From a checkpoint of a small transformer trained on Wikipedia: 11 layers.
MLP neurons of a small language model. Each row is named by its layer, matrix (down: output weights) and neuron, and shows model dimensions 176-239. Each number is 128 + 32 x the weight over its row's rms, rounded and kept within 0 to 255. A neuron's up and down rows have the sign that makes its largest values positive.
A block is one neuron, or neurons of one layer that tend to fire together. Before each block is what it responds to, as a language model described it from the Wikipedia text at the highest values.

Responds to: Partitive "of" after nouns
L2.down55 [179 123 129 189 106 133 183 111  84  74 116 108 130 136 175 120  87 114 142 109 115 124 135 105 140 109  79  90  80 116 122  62 144 106 154 139  96 120  86  68  97 142 149 104 193 117 131 139 125 118 151 179 132  95 165 111 143 164 176 164 138 166 123 119]
L2.down89 [175 189 133 130 160  84 140 103 130 111 129 158  86 124 131 127  67 137 165 111 127  82 113  60 146  94 115  77 108 113  56 115 111 122  75 138 129 167 109  94 168 147 114 134 124  82 132 169 172 111  92  97 129 143 166 117 167  70 104 105 158  81 133 159]
L2.down100 [110 165 189 140 142  93  77  92 132  66 107 135 160 171  95 188 131 124  95 152 191 137 110  78 133  96 131 169 149 126 191 126 149 124 104  79  77 132  94 186 117 105 127 177 100 144 132 161  93 161  67 128  65 127 115 173  97 149 158 131 143 143 186  74]
L2.down178 [153  31 151 145 134  95 110 149  59  74 191 111 109 141 145 195  38  81 131 123  74 147 148  94 153 101  62  88 123 100 108 120  61 198 133 133 125 144 152 171  95 111 178  93 117 140  91 157 105 171 151 160 137 141 181 107  96 109  75 133  84 117 126 113]
L2.down258 [124 121 178  95 102 194 172 168 162 113  93 183 107 151 119 135 159 154 147 174 170 137 128  97 150 126 123  77 112 178 118 121 110 163 123  91 124 148  78 109 148  92 187 177 112 180 115 144  89 176  86 178 121 123  94 126 136  94 117 145 113 108 107 104]
L2.down280 [130  41 147 101  97  54 158 150  88 119 113 136 140 107 101  54  96 112 167 105 129 104  72 148 121 126 163 108 111  80 153 147 135  89 139  84 113 116 129  94  93 150 151 103 197  97 133 123 142 165 133 163 107 121  85  95 126  92 139 127 152 255 156 153]
L2.down475 [175  74 149 141 160  96 157  88  83 103 162  97  73 181  70 170 131  67 131 168 106 137 154  90 144 102 115 148 149 131 199 138  77 172 123 112 143 155 119 108 131 128 127 165  81 165  70 118 102 127 157 116  81 127 124 144 119 100 136 171  92 142 130  98]
L2.down663 [149 109 172 141 169 147 141 121 159  77 123 134 147 141 101 140 144  87 167 105  80 112 196 178  57 126  81 125 101 141 116 125 113 157 123 143 186 155 111 124 120 134 129 119 117 131  79  92 130 146 149 164 125 136 192 144  84 137 143 152 170 207 135 145]

Responds to: Function words inside names
L4.down52 [ 75 166  91 154 124 115 151  62 176 150 174 153 104 142 136 144 132 147 149 172 167  89 106 158 118 136 145 117 153 193 191 111 106 159 146 131 144 147 123 134 156 181 100  83  99 183  89 118 186 159 138 164 116 144 128  85 172 134 152 132  78   5 154 155]
L4.down123 [ 99 125 112 127 124 105 119 111  93  92 128 101 117  68 122  61 150  84 146  98 113  91 122 122 190 101 118  95 148  54 133 133 102 168 109 108 118 172 194  68 176 146 117 117 106 165 162 185 133 136 116 210 119 131 168  84 133 137 140  94 113 162 138  78]
L4.down154 [117  84 183 118 138 135  98  75 135 107  92 110 163 172  71 115 132 105 181 117 124 114 210 158 164 185 217 157 102  62  76 160 131  75 136 141 132 105 156 136 143 159 121 117  93 136 106 106 118  55  89 131 173 202 183 102 126 124 149 160 105 155 132 134]
L4.down178 [ 77 111 103 166 103 165  81 151 134 172 130 141 135 131 105 109 112  77 109 129 106 138 137 127 173 150 182 103  83 115  71  81 177 100 141  59 101 187 103 164  63 120 160 135 146 142 129 158 153 182  83  68 173  94 131 107  96 151 113 102 167 121 166 131]
L4.down234 [ 87  93 100 109 100 166 130 129 125  87 114 150  96 125 126 100 127 109 143 148 175  58 104  96 115  89 163 114 124 162 151 144 166 182 103 150 142  80 147 212 146 138 115 111 150 113 128 154 151 180  94 155  59 131  88 139  98 149  78 101 172 134 143 129]
L4.down416 [129 140 131 153  94 192 116 146  87 124 130 122  73 146 131 111  90 204 129 178 122 134 134  50 146  92 159 210  96 120 135  86 136 112 164  98 157 110 185 194 181 172 140 122 136  92 126 152 130 147  96 120 153 126 110 155  92 108 125 116  84  74 114 104]
L4.down557 [ 94  80 156 107  80 165  96 156  98 175  96  95  73 202 156 110 126 171 179 112 146 176 121 129 163 128 122 128 120 103  97 127 139  95 148 137 115 116 140 145 172 155  89 126 168  84 161 161  98 111 106  88 123 104 147 142 153 140 139  93 115 252 106 130]
L4.down669 [128 108 110 106 141 129  64 150 189 136 194 123 164 137  79 143 170 119 126 168 105 140 162 120 149 118 192 148 167 131  97 109 100 141 128 138 104 177 131 157 108 148  75 140 154 143 119 147 149 157 133 148 123 123  90 158 162  97 149 140 117 101 120 109]

Responds to: Ordinal and determiner words
L2.down10 [113 165 193  77 135  72 165 104 139 177 110 137 143  95  94 153 111 112 107  83 141 105 118  90 136  92 141 135 122 199 116 143 153 178 170 184 156 132 134  89 130 195 118  96  98 111 125 131 152  98  98 174 100 124  80 164 124 146 170  95  94 134 127 145]
L2.down166 [ 61 142 115  97 139  53 168 142  74 140  97 116 136 159 118 110  58 105 130 159 150 123 134 158 132 159 139  58 123 102 160 133 159 133 221 114 127 132 198  63 130 167  92 121 134 139 172 138 159 119 120 109 169 132 127 101 132 126 100 110 170 205  87 126]
L2.down407 [143 144 173 139 110 139 143 146  84 117 172 169 137 127 137 192 109 154 112  76  64 149 103 123 133 144 136 112 162 148 154  69 108 168 111 117 187 134 151 119 110 147 126 161 160 105 146 106 184 164  99  96 109  88  95 127 120 107  80 100  89   0 141 152]
L2.down409 [103 122 130 129 129  51 117 144  59  91 111 106 120 125 121 144 133  70 115 147 109 128 126 176 139 158 129 119  96 107 108 169 112 145 140 129 158 131 156 124 120  98 125 159 130 139 153 133 143  64 139  88 114 105 139 180 149 149 101 153 145 244  76  98]
L2.down505 [121 164 160 153 109 145 108 118 142 158 138 157  94 132  97 125  89 127 150  93  95 161  82  85  83 136 138  58 139 111 131 164 110 136 145 147 159 105 161 106 123 101 134 117 137 184 104 171 137 104 147 132 132 137 119 165  93 108 121  85 179 215 142 144]
L2.down553 [109 144 129 127 131 134 159 107  85 143 192 169 138  89 147 114 149 133 131 129  88 113 144  94  93 133 104  72 131 164 138 141  94 151 117 143 104  92 146 161 116 127 139 120 113 114 126 143 132 133 117 124 130 130  75 117 151 109 115  92 137 142 195 121]
L2.down667 [ 85  96 177  59 108  71 215 146 117  76 167 151 122  81 112 112  72 106 148 112 127  92 190 165 124 184 176 103 120 100 149 182 163 112 124 169 179 112 180  99 109 103 125 118 172 148  81 105 161 102 105 144 120 172  87 127 155 110 101 137 101 147 104 108]
L2.down670 [138 180  91  86 149 151 114 116 162 129 153  96 131  77 123 118 175 177 109 150 143 109 128 202  95 116 135 127 184 100 117 124 147 143 148  76  74 146 125 177  75 112  96 174 133 149 161 132  78 136 185 113 106 127 105 110  95 150  71 150 161 148 115 152]

Responds to: Clause and list connectors
L8.down32 [125 159 127 153 124  87 121 173 123  99 122 102 154 149 116 157 139 162 162 110 125 122  88 190  81  68 120 176 145 174  91 135 204  96 225 127 150 115 120  64  44 135 142 124  95 189 147 108 164 128 194 124  83 135 137 105 193 146 107 148 129 178 111 143]

Responds to: Comma inside dates
L2.down102 [ 78 165 131 136 148  77 197  94 127 127 169 105 176 127  89 104 130  73 153 121 120 160 134  84 157 142 201 139 145 106 142 188 165 160 112 114 184  95  70 140 132  52 143 144 105 128 120 132  41  54 199 130 139 128 158 160 124 116 115 171  53 213  92 144]
L2.down191 [144 153 145 153 115 120 110 156 122 176 105 110 147 171 133 188 130 160  88 116  97 186 166 117 145 153  96  49 103 128 151 135  77  66 173 152  69 113  79 134 133 102 114  96 154 157 123 151 118 164 158 154 140 102 117 163 106 150 140 103 117 106 121  90]
L2.down245 [223 116  80 163 152 110 121 116 115 113  99 150 169 107 133 185 103 167 189 130 124 145 146 104  79  53 168 150  67 111 125 114 130 141 107 175 119 112  86 161 121  87 202 187 120  84  58 201 134 103 160 113 143 136 105 105 157 115 168  80 108 117 132 167]
L2.down358 [ 97 116 173 192  99 152  97 120 175  71 181 122 130 147 142 152  94 116  81 147 183 135 165  85 164 140  88  92 149  88 155 119 128 171 207 118 148 150 112 109 126  82  90 160 130 151  91 143  91 116 146 138 148  65 128  96 102 133 132 138  85 231 163  45]
L2.down384 [126 102 144 110 133 186 153 146 125 164 136  81 118 108 176 118  95  76 164 138  96 103 149 101  93  94  84  98 147 130 152 188  73 145 180 117 118 146  91  94 136 168  78 120 109  94 136 106 123 157 202 155 148 152 130 105 173 127 145 140 120 255 129 121]
L2.down489 [167  85 102 171 113 138 124 172 188 160 111 146 151 183 143 123 116 154 100 151 126 122 133  87 190 108  95 142 144 101 106 125 151 132 137  85 115 149 130  96 132 104 118 127  92 111 113 140 144 133 164  89 137 123 165 193 156 130 124 130  99 217 145 119]
L2.down587 [174 129 102  87 188 140 164  76 138 139 112 107 118 128 104 151  94 142 164 106 153 164  81 175 124  89  93 135 124 130 111 137 107 168 128 105 186 183  64 103  81 115 160  64 123 120 144 172 143 121 186 152  97 108  71 112 136 141 135  96 121 205 162 151]
L2.down668 [ 45 137  82 126 168 125  78 150  77 160  99 128 130 109 126  95  83 133  39 136 149 118 121 200  99 132  93 158 199 109 114 110 224 110 106 119 152 108 126 101 135 127 124 120 128 173  87 160 197 114 157 164 146 162  76 167 172 106 135  93 121  94 141  93]

Responds to: Continuation after word-start pieces
L4.down183 [154 149 125  89 114  93 119 107 159  90 127 111 138  71 163 118 146 126 146  99  82 102 171  98  81 139 144  85 137 108 192  88 140 116 107  89 144 185 111 158 103  96 106 131 149 143 180  96 128  93 175 187 124 156 137 122 166 155  97 103 133 192 145 149]
L4.down184 [130 124 133 192 126 122 107 105 161 134  93 131 113  81 118 128 143 158 164 113 114 182 113 125 170  81 152 120 110 136 151 158 183 120 141  83 167 106  97  91 170 135 175 211 103  97 147 133 146 151 123 158 105 178 161 151 123  85 106  84 127 128 151 125]
L4.down284 [ 97 181 140 156 151 128 139 111 150 112  83  90 108 172  53 150 154 163 103  89 126 149 180 114 127 188 171 144 107 161 197 183 120 174 154 132 180 162 137  74 131 137 151  75 159 116 160 141 141 115 122  46 109 117 177  98 113 131 138  97 147 181 174 146]
L4.down318 [149 184 103 120  91 122 151 168 101 129 109 139 110 146 166 128 187 149  95 112  91 113  91 130 148 117 120 136 131  94 117  85 102 167  69  88 112 101  76 101 156 122 165 121 146 150 158 115 139 140 145 133 186 192  67 147 142 109 134  87 104 157 186 117]
L4.down402 [117 109 124 116 149  97  92 176 139 135 154 103 123 165  56 162 122 159 129 158 127 129  82 146 164 122 182  95 207 131 166 124 107 167 111 137 158  89 123 122 161 132 176 130  95 183 132 136 175 147 160 105  99 112 142 145 163 134 183 146  87 134 105 149]
L4.down512 [119 118 145 152 149  77 153  34 169 163 152 145 149 112 119 107 146 130 150 111 150 148 148  99 113 169 152 135 132 128 145  79 145 121  96 122 140 132 107 148  91 150 168 100 130 155 121 117 149 172  99 116 157 145 115  99  96 106 137 126  94 154  71 148]
L4.down597 [193 103 116 146 118 149  98 156 138 157 125 129 131 150  47 138 110 165 156 132 112 139 125 107 103  98 123 119 152 122 130 136  79 112 123  95 140 158 140 155 129 162 165 112  91 139  69  90 143  83 121 202  74  71 166 121  99 105  88 107 178 208 134 214]
L4.down611 [167  52 123 126 209  91  25 128 164  79 129 110 131 136  96  94 139 106 131 156 136 208 126  20 131 109 142 133  99  88 186 132  96 159 161  99 165 108 140 149 195 157 153 185 133 125 115 123  58 132  83 100 126 122 123 111 155 159 150 163 116 146 160  95]